python train.py --num_hidden_layers=22 --hidden_size=320 --num_attention_heads=10 --num_key_value_heads=10 --head_dim=32 --intermediate_size=1920 --vocab_size=3214 --hidden_act="gelu" --norm="layernorm" --norm_place="pre" --norm_eps=1e-06 --positions="alibi" --qk_norm=false --attn_scale=0.177 --bias="all" --tie_word_embeddings=true --parallel_block=false --init="normal" --init_std_qkv=0.0249 --init_std_o=0.00375 --init_std_up=0.0249 --init_std_down=0.00375 --optimizer="adam_variant" --learning_rate=0.00113 --beta1=0.9 --beta2=0.98 --weight_decay=0.089 --lr_head=0.00298 --max_grad_norm=1.0 --warmup_steps=335 --schedule="wsd" --decay_fraction=0.802 --decay_shape="linear" --final_lr_fraction=0.0 --batch_tokens=[32768, 65536] --max_seq_len=768 --doc_mask=true --train_tokens=542700000 --max_steps=11279 --dataset="wikipedia_en"
MLP neurons of a small language model. Each row is named by its layer, matrix (up: input weights; down: output weights) and neuron, and shows model dimensions 96-287. Each number is 128 + 32 x the weight over its row's rms, rounded and kept within 0 to 255. Numbers have three digits each.
After each neuron's rows, "fires on" lists the tokens most often at its 100 highest values on Wikipedia text that the model never trained on; "fires in" lists the words (lower case) most often at its 100 highest values on Wikipedia text that the model never trained on.

L5.up94:147136120144132144113186061153129102132147131151135161150084139143145094127093145151167052107117162104121157115123150147099116183126154041164136177122109175093140120114180151105126144184160120114051101161114120116113123120166139128144103087115152076153141142135087113138149069110136157144139144181131123128138092187073123078075052136154127180138102127140161087180144148106111085092052165095157110113113112120150134129164148192167163117109068117119121150137118178113154089054088143156101083078161131173164094141174148197152132172130127120131161124127128153121117161108160124191
L5.down94:135103089130122127150144163149154125145110084101128172133147138160157096112068118183158095101103120177143135138166162168134114157114191093169169155171119118134157165144104158123126095132125104090067123152095184131061130076151072090162203065162115129116118080162128150070163089161158152143124123185135160099136085137126101142097030092125137148156127080208139073168137175093122108092162150065163110142157136122192130147136180199138113081171075171139137188132090096108150164110122167086098130163071060192096121128143169090137136083113127126126176088108127125110180133113136084231
fires on: " even", " much", " of", " than", " very", " about"
fires in: "even", "much", "of", "than", "very", "about"

L4.up277:109128141130176113051144109174141101114150121169121147160125120136099115141105187175128144151092134106137138097162102129153112110105100072163161159107055102115141142161196155034165155094157098100148133110102133131131147097114128087180131090095115136126123094173145103159153063118182156146152099122114126124149106189132175167093103147112106138104083127136126105095133168114120139158143148132129163209159168132150108097148107106117098139085124174143134134119210196163167143121137173136174151114089140122153134098157116125091154135113103148105187122085114067121159167081138141083
L4.down277:149158074113172089100080112173128092142147121094109135141186094159100115126150187132141144153079162101131124121123114132139090114097113163077108119043117135160179169195173182070157078183098133102115136163124072066126117160094160104133112144114135154149103040183176128140132096146122139121131141133109059191162113145107102070118090130136078101149162163122100175095105106140136116118108161161147113174206142145108143145073126124080122088150116141153106170178164127157134142171149207174143101103137176086145182099140112083164164135172107109138114116117134063124141129149165112094
fires on: " War", " war", " Army", "ice", " military", "attle"
fires in: "war", "army", "military", "police", "battle"

L4.up73:095143150166123183155164127109125132132164116158115125130119172139130137127072169119122096106156124127081112161117126125134182157097082080124157128129149174090127137147206149170105178119125132116109088133082116150104085119065151140086157114146135148196144082121144176195175162168104142135095099204110156139115120160105125105131145097060131108128125120129124185083147166161050117123121167114146087093108147112197113142137163147161135154128129115129085165119109098099100099083061139139118085131185139119134117078154103132170155155139158141143162170073087211168090207101076155147
L4.down73:161125159093112113102107148132064122183152103067174128143152107116142175111157106137090181115160118103135144089177139068092091101122137141126127160155097132143151096167097119120109121109143158130142145146202129119108175129166111097141155092078127132141102076095168181088157086090138148179163156106056081119062165135114159132134130126127083096135146162122116113132140195123155100110038169118114078143124110107133101122085131177132102149144081107119151172060117112106150128168102164128095161114137129091080121068137118057095102131158049123048199073153151174066172122161141067123
fires on: " the", " on", " of", " and", " another", " for"
fires in: "the", "on", "of", "and", "another", "for"

L4.up1736:124090110132106154089140064098131115164157124162099182108103139181126157135097157186166169159122131133161114084127115101126102137154141115138133130119105144110124154135155141108111167145139103139093083119136175155128161118129139116164189115108074135156137130102177173182119109109129168108094143163110109126165079131119133176085118140089152059065104136130109121126085144137100075167104159160191095147155172098129077188144129131146066188116110145107146162138169175101143160080081099208123105117129144167113110112153083112110128179120139147042171066101093100097101101157106097115
L4.down1736:146174185135175116084137147148076160169133122113171168096127130094128138180097134085156176163131113116087111121119092147024150103111095150104106107197179126168133086152140127152174076143139093125188100110171124119155070066088111104159181108123099113095170139128153159142079089142170154139089140087115130145141180118110142148150110135134148127112145181108090087091133128168122141118098105122145189115096190107152077127115141109075154123114098156206103112118129119148080134135163175111162134102114113119127133109174139084112146087119097175112136104100141133030152075122171107211
fires on: " Army", " side", " military", "ice", "my", "avy"
fires in: "army", "military", "side", "police", "men", "by"

L4.up1758:101186107174115148139122100127135150101141121127128085139142154112142090070111112181095111117078134120121151156122109143167114127170119121120193172148076181095098120107162133139154110163081119136102123148133142099068105149093239135088151127216112123129112110081070142100118158126162120134147141142118111116086109146099149139070147121111155151162111187132124126176195176094059124152113156082066098099128133165161111181069110182156109107110074128082185123169116106099132144115112146177067098157160141125117145115079149147215126168090163109102063139146073104238121136149087082129
L4.down1758:150088092096171108182121123132096063110133100120147200141133091129164102135111144122109122085113135073139176076186174136118128109175167105164159086085176099181115131112084110125170152140119064067098146106089150091117106111129117087109116142086156144177130160220159109112116098130145089152168109152161172094079089131098055141089166142108135134091100095085163154145137172061097088137084077069156124086107115074172111082142170170069106182163111097159151122133127151061138107081098117072118157153163112082100150083182128173097129089094102149145162163162164131147154118139108136127
fires on: " al", " or", " and", " am", "l"
fires in: "or", "and", "al", "lost"

L4.up624:129120150129094099127172046170131115129147140139111151150111187123134101159106143242186111098124101190171166108156143151150115093135188087126194141153091130046100153078122109165154151134145118117084117135084178097082142054118135117180103120197136134179152143091095189182125100097131154181085114095151134134099130112103174095123126089095115064145076165166142127151079124088093159141077132181060139138167095082151085103132156081128144171075100136171152128111117116083181079102099106194116126112167164117141110102129123133203180135105147134094144125149147096119076091177136125126
L4.down624:119178109106123109100150148127111091143159129123120136164107160124114037122110134143128146129106131148130115117120125107074125115142116070123114099064145090141144160124111121148115125139121101140152142081123094114199157074157110132069105163131134147144145097139135181102121123146145160121134066181194164129086104161114074070098104106150099137107144158148143154102194167157072037087076178137190082123131178106136110128107128183114043156172138093078129170123109095112080143108108092103125168138151113150082115100142144158096109134158119158167154130124155109173109140149091064170
fires on: " or", " all", "at", " any", " other", "ither"
fires in: "or", "all", "combat", "other", "either"

L5.up1859:154138096128079103164145118088102148092128161161132172199161159106175111138086109119125073110120135193093138114142135166107158166133100068150133141154088195108169094131150068148130191156131119122076089191114121138103144154079152113155106092209115123152121128083129164141048119125130140102135117173159145130188117119085180154133125166137108139084094176144160062106159057153117103168099111160085165121093107092085124193112193137152153156104073122139149092101181099140100102133077148185083081129087148132160121109138114122164131152120119171133175175121110164118049147137167100171
L5.down1859:146187118109112134194110070118135110094141155142111149146088140069167155134114072143151128174126113132199149144139167154145140095157109143118164127154208099118096129097134150156126112113167143150138117132109131135132141141164109173166109097103189151134157096123160117114188137200111110115140134162156096119141149128092178117142086093153075158126123120098138083148092160145084111080108143114085104101071138093149090126044131205094207075167178132123145152148100101135185137123129130106096139107128145138116108100146108162143134100145146125168170176108135108131124138135193164126
fires on: " just", " only", " even", "e", " about", "h"
fires in: "just", "only", "even", "about", "see", "around"

L13.up783:122170163146129163133142114149116104113122139136121172153101207120055138137138130113133073141108138116092138139142095161120105158104138074102108143096098083125162151144133170138131158145122124100113126168092170134106112122123149085109132098134121110152135058080064144187116156132124132179085148140125170140135064169064176109136136133119168132101148129158118148147197162139097129127068145054109109120134095153143084142069112190113135141151140050161163119151136129106148095104097156133132132156120170142091144110176134209136155180148199106133133118105153148157134176141115129157
L13.down783:092122182120169086139113191104063019162194081100091110147130119133084170118109148071113127110141114070139101107153119144098089105130150085095204092130133141132117129096106100115120112061096110138094108097122137170108090111134114139129159173211112183141124158139153101113109160126148116130173127186038139160137165141157077125127148084142120098169091204115152154083094155092141121130098111095127147141141153070181111145123165157110086119178121099137112139112115127205140129145117110105095117069165101148135114137158165037079060111183103072144131190132083085135128092064155094154
fires on: " the", " and", " or", "av"
fires in: "the", "and", "or"

L5.up991:034123182189150135096131082102124153078133118096179175085136146094118111187149097107101120195182185150142114169138148127173133085120112103129147119124182099056145141119119130133146166094171086081134101083080174134104160165110127107071164117141081152109124144125109159112070175128129182116200157174143138086143116096143099120127156118099122122158108148132136146124178114133131186144135114115086102085127076087183130182114100159174169111111117106122118142147159118098203155165143091152132095118138114118141113103106121112113150072123143191118164166072097086097114123172060155138
L5.down991:139107096152104114116113126061072167123125099105146167107159067104124140167128111154138092163136178212072163157186152128157060099181042132143104140043171103138102115117150128157105181101146084082192118151093127132143091119085107127137114104153080155112219166148092106131099112114093166119167088089108153126093179079155096132189179122085144096188155198148086163096130152138113183120117147110141106103135112130176210119080141167165119181160170140154128092103111138153122171090098129117180169097157142173147098159141108125148121097141147187125134143121059134097063096092062050122
fires on: " when", "hen", " When", "ially"
fires in: "when", "officially", "without", "while", "upon"

L5.up656:103147086114121163125122081100082170131145114124105088099124091100160204089130164102137117166130132062190136102152128139087136179091118158134204117103112176075114167162181143115171152131140118149115143121095153154137151116096140111074142144206111134150113103127151122162150189125122159081180123102134087136144116089126153154120120073144088121152122108085134098097131098158065167150138102195123103096152126178108128129104149157131183104118105071107088127142214138116137157112120131123142064185116127137201139142157118152151113084072118129096134119090160127083099094085123105105
L5.down656:176114115127140113189107126069137110091077153173159149133086115118119106106132078122082160092102081129146147109174147108132167155126123130098169093041173109107126070131117100186074101095115081182169184138119105177187181161127123165161134161201097139149043087126156117088146129138122108118116087158127143150156118097161139140144115079167109090102112097156110026132176080148102126144109133141143168060151100180124148114160126133141126150170144102154111111122120106099167099121070101115117097155109104172154105144122125086083135104070032125124240153197098123155155155096138155153
fires on: " character", " album", "omet", " system", " to", " song"
fires in: "character", "album", "it", "to", "system", "medal"

L4.up1550:100163183130093132111087112079127194161165121183212119093095135125106124086165079133086153138152132128156072174131114153146156192115129153150193135115106152119121089149205107182134151121106094139129124153159148121122187130105121077125095126155129092202180073096106162156102194129138138074122169094119159103156126142121147114141148166116090131175122109151140147132107127055066137112147104209108118099130150105131137136124050127132173093091110091115155123138151057095130114148106175109105122147156115133117166124095093148159115093125080125096082135141156074140113105154128101119
L4.down1550:129129145159082209113137137100112173128078143143102094173135137162117100115137137160095143093132125125142099095109125116134123127105130156133143118094155116063159129128104173161088116143106102153168147140160184114152102115069165171083150105163170185157122105181142123140108168097153121140146192128111146136107127167086136166169141101172171148090113097153086115108119116092152080088098178119119120147108098127131108189124138173108116125118161148197106146176099108147072114148106130118081139147112173129125178119096127065124105152098166231095072115105152197191060140095185168101
fires on: " series", " to", "t", " Series", "duction", "ode"
fires in: "series", "to", "it", "production", "episode"

L5.up947:048139111085157188101094100078111178106118149054086129119142147134071066129110192100131152140190121120080058142161196125150157078135107078160098147065122140168193127140155083181133159059174059128121177174102118151077128184117136128175121101187091101179112150149103174108101114152121137140147125106125164116159118114176076156135178180128169128135110115094119182079166088106070131153086104132095173118104131172117112141173139112124111115097112103115122137134133093083137105130118124124183132178146122103170116103127145147130118118099154181171137092137145149110133094175090143089
L5.down947:098103120148131077117121117110069178125097123041115112087160157110103132101112179076147137106162150142098099167143117136213120097163100109123117123144109140190119104098111116141113104117154123096197086108143120140076129085117066149158147168127154148134138120166121065084071064096076109138116098158124190143167138183116080089168117102121092126165182091068089099107140141146135158130123131121103144127131066094160123175134135110118121128117145144135105122100138182058097156129137141099170119180188107151152131119107132037110129099150091116143120132146117112125192129173155178082
fires on: " As", " when", "As", " as", " When", "though"
fires in: "as", "when", "although"

L5.up169:105072059063119105127155145148075158141124135141119140114163099166113101126073123169071141160158110128135085115155154055143211089173127147103099113118139161140109110141147129149132131104153148121063104152064134096114084084128084128157131111123138177186159139106106184159140133099135160087124132136100088113171111145146096126158038145109127083155100124098131093072121136125116094115117156106154136070033135090151119160059097185137135107103122157117160133148173150117130131094093109191180151159129115132140140106149142126131155123099117176052143123106152176117165122167138163130
L5.down169:190143101107102146178041085123040177094144123077137111103160143198148099159147088099033151123134144113155086102157166166140155072135084146129136137146140160123077169154097114145119140137178092165109125151166101117160150143141135160090052124104183137163103132135165129129096118121164161064090107117086109128156147118126105134117155158123109138109128114106111115060111096167138105123094120103178137094069115103094117137102151180106143125127148116175152076103203113130127192103194156140127179163154136060096170116149128081124098091211104139098167118182119139129144136131167091099
fires on: " with", " has", " have", "ve"
fires in: "with", "has", "have", "ve"

L5.up1313:130169130121086105114162103135095145103130138080147114127160147138123080148149164147097154134141108105105132081165182115139138129179143163131133158110082168071143139096145160117159204132148151158119104109094108125108113115101134106094208117147054085151139130135163138155115097119122150109104094148165131102118143145156095123139153108086123118119042156112121089141148158097087078118135141132167149132049143146103101154112126126163144092093117084114114098155160195136117076173080140100092168177131081097181146121160150160124142131123084228125114107139160175175089158126146127119
L5.down1313:178171157094137083160120080090104103099129103107130118102115108121089124185204090063135183131142153126101172130102111108142130143161098156136153107116129120144070125054069101111109144093161147144174189113144109178102112119059080194076096128174107149125185121182131097132104107085166066116132115138022157140141111179142084084148119128131086138133123092115160183102132127127132182122138201165152104096105093121121113132186201125113088149146129145114084136117110123097094110160162133080142108173139109118100088159104082080127152089152101138138141196146135139137119145123204181056
fires on: " as", " became", " As", " become"
fires in: "as", "became", "become"